config.toml
n_layer = 13
d_model = 192
n_head = 12
n_kv_head = 12
head_dim = 32
d_mlp = 960
vocab_size = 2048
activation = "swiglu"
norm = "rmsnorm"
norm_place = "pre"
norm_eps = 1e-05
positions = "rope"
rope_base = 100000.0
rope_fraction = 0.5
qk_norm = false
attn_scale = 0.177
bias = "qkv"
tie_embeddings = false
parallel_block = false
init = "normal"
init_std_qkv = 0.0315
init_std_o = 0.0223
init_std_up = 0.0315
init_std_down = 0.0141
optimizer = "muon_variant"
lr = 0.00265
lr_mult_qkv = 0.7
lr_mult_up = 0.744
beta1 = 0.93
lr_head = 0.00813
grad_clip = 1.0
warmup_steps = 200
schedule = "wsd"
decay_fraction = 0.677
decay_shape = "square"
final_lr_fraction = 0.05
batch_tokens = 65536
seq_len = 1024
doc_mask = false
train_tokens = 554000000
steps = 8454
dataset = "wikipedia_en"
MLP neurons of a small language model. Each row is named by its layer, matrix (gate and up: input weights) and neuron, and shows model dimensions 64-191. Each number is 128 + 32 x the weight over its row's rms, rounded and kept within 0 to 255. Numbers have three digits each. A neuron's up and down rows have the sign that makes its largest values positive.
Before each neuron's rows, "fires in" lists the words (lower case) most often at its 100 highest values on Wikipedia text that the model never trained on.

fires in: "english", "british", "germany", "french", "german", "england"
L2.gate303:140150164079129125109123134140067106173125118099142094137119169115080131120151162105146135145084137119115126107143156145144114110153109065110129113178156162118094088187095112145152119122138107139160119148135064195158129100088127087178074142091069139043107162047066121182085109144074056151095156168101131108129066067093143083104131076115116108089128074106140133175142150153118119132136
L2.up303:102111122087097121101125162144078045151104093070144067138140133106136106088147148159154168133112132140127151096116114147116124067151093116128143154151147160113144145157113152161163089130159159133154126131141113171228155128095142143178124148086047113123149172132090147147089136156094113108079159116109125099119074101110190113140129051107114091065122035061141114116112131146130147129156

fires in: "between", "supreme", "population", "party", "every"
L2.gate150:189132167112174101084129114113157159175125098138063134156085087189167136175169079194136119139095127147071149177135104154088116154122110088100081121162115078131137152172117119173104161101066094103098114153075138089092162159103144141151157136056081129119215088082090160109122102136149125116117123110153103158115144147178128136175144219120096094097171116099149152091155121133135173133098
L2.up150:126172194108116129118151157132119182149119121153080114138166111210160187163096074122125111140148184125141138161133147111103147150105124096077127109157206108095110172159132077105110118095105113119078178140112112104090118150101141140118121112154115167131133144097102157104145134141190142059028146087116152067125149126198157101163125143141145064084108141070058155095164154129124165113133

fires in: "not", "arena", "noted"
L4.gate226:165142173165154117159149063117155171102146109151081159148133131176164145109178108136165123114129158119131102144116150138128134117117099100173094063104198107119078040118112148121123131123145094131114155139156080158163070121179116106154071145092139123117128136140176113090075164118113170143185107210121152097143090112118113105089069152117006121148151121157147103085112205180127165105068
L4.up226:140100130112134094052142131150143182157153117145123069117106150138147132207122175109137175069104183071110099055169145151184102190109147101130132065090146156092129176065134177071048131166147128146165171149123156141122105103140098129177132153173138201158151183138094157141144149085152095119146109135141141104156138183149103099143101105102116079157123105123149161141137098179125134126119

fires in: "germany", "german", "european", "world", "france", "early"
L2.gate579:117122136128122123097137150174158123175147154108118166117095137111142149082106152143130102159114151158132169161137156147142077111129057109111095171140155106108157089181101160134089120129132121103102101172156153132122093101153144081139113171107149170114128146059136157146072157151146123148112121177047119091072076105131173161127201098163132102140164124152135099114134133163107107187086
L2.up579:080138121148104121142126066119130155157128086113130102096098140149122122057151097177095125165169144115099170132167135207079118099154081077134093197072088107136148107173099166157094102121164136117189080140139118118158147134109150117216155112109138136147135103141104182115117169167154127113127122126071163103157088114101092112179179128093103068157181134162155153133125120114168114147076

fires in: "chevrolet", "not", "even", "justice", "first", "department"
L3.gate689:147083133071118124123117114174175133194122107101081071122182117153160143154146101087171116098163104121108147147102117129091187213115157105145129123116080117104157155138155138146127144059164165134169095164155125108068180151146099098129134120127182061135162146109106087108182129152123118125161054146155115083152082128126142094138112172072154152155221184100174122124120139171148102145096
L3.up689:129162142144099123077122086153150151149157104092098133187190136108130154131134122133076172090120162178177158145091108156066086190156151130170098139150037143089135123151171101138095120172163117151177107112085144147092170135100166126166139158110166126133114104119157217114139132082116129091104134136107107122110133170079139143159129142127131125192213129100168144098163073131170069159115

fires in: "are", "in", "with", "is", "candidate", "were"
L4.gate813:141162131171040133139137127107109128155139125204150182163157154060140131103097105110128162160095178077121180105157155121110112094104133152110103087080152086162150077133125124086157137151181089118096116121095140093117121087112105144117148165119158134102156129151098106171139135137141135144088058159117101106123104145107104138062150152073115136144109120186133119098098088111119125146128
L4.up813:113195133124104074203126083100175080179102113165153123066140116078127168155123094160134115147148176135088105137081100077148116135140115117155135096111062130072192155161131165177137186096147168098214138102112162114135197108126113169142198119115124125095111117136115118150102124114137069183102116108157094131119096151128109170112187166084163073088168065133101164086125148085127095178138

fires in: "time", "length", "most", "however", "https", "total"
L7.gate683:142095160145137160118092063152158144089135086101122039183084131072153146142059115112136101125098147139110145153098132137110128140118090153177124064124137149127205154124117128083124153129162111137168122135147115103087104122144146157153124050107142106130133127127111127114089158162124059081114095211124154095144118116135094145170144108143128188118106148170106132108115126140084069163117
L7.up683:157144148122110103090111147094105160071153108179151113176099157124180161111185115113175133075142157098088126131145127168099114111085113157137070123120207150144202126116098065124133217149200090099173134171112081081141109135147196152085122061125162112109089161108127130157130114153121099143146166143133102110191133128139139143109122151088132163126131125109133123103110154085152108143142

fires in: "germany", "well", "german", "european", "american", "star"
L5.gate654:135096146144135049108080067201147105116102096117061137162102145118097126131116102158094164067112119110078102152142135070069166096143113156080119105127151161134115161113156112139123112074162123123092102156133107179150098136051137105137103083083112074107109111128078152134101144214117158120091080121105082089102151097101140175190140090136079132098108066147135113111120092100137154111140
L5.up654:174087150121098112142125139207111095191107128120152112108145085101137118118087079106109059149089117132103164081118121224159136126144116088138102112167125101127163121141126088169133157138111181106177110179111130156103094129166127107144105188093125104159140158190136184144125163162125161171154083073112154101166139203117139116111197099093091112146189124170174125094166099132157157148103

fires in: "found", "was", "british", "is", "place"
L2.gate848:086109115134153167136119152119127114141199159175146136044099127130164118115060141063121112083135112188094108094102155091125125123103100131089197161104186123145127114094131158135131105134122094070134121103103116100065133156171167101079122118100178148082109143136115173158122140130151144087104070138133133123135124114144178079075160114096091189110139084118121116153096123141202101120148
L2.up848:107100146133129099185106141106092089127079120121122126158101118089177111127123131112157123148126156090063107165132135117105076177138101137149109164107097112080095163173107066128184107089099116090098135140127107152160101166094145152112148093153132138100130129120125085069085154115117151173143126060120098163084112123113140176112127118115090132091099122118108131096145088132067149094097

fires in: "as", "on", "played", "worked"
L7.gate722:120123071148105121144122146159120140188124094081093115216062149143154122122157107135113127143151125100142132178169070175160129132120159126152139127142176176113180084121110179120128066148113083113097196088095103174150113093169137133149108072157121168057121122066125196141102107103146130060099120081097152115133120146046123137123152124093149176192177116115118131135123114076097070119122
L7.up722:084181159118115085140076117150139137113115100097133150129132172118080183140139129107136120139097142162108163062094148123144127111120104088080123152183132196152114128142117152078176143171133104091174166082111078143072053084156087102132131125157072111131080184095086128101060098106120126132099129121085102087110182171167171140154082107066142123172077151121200137101109132113133132133139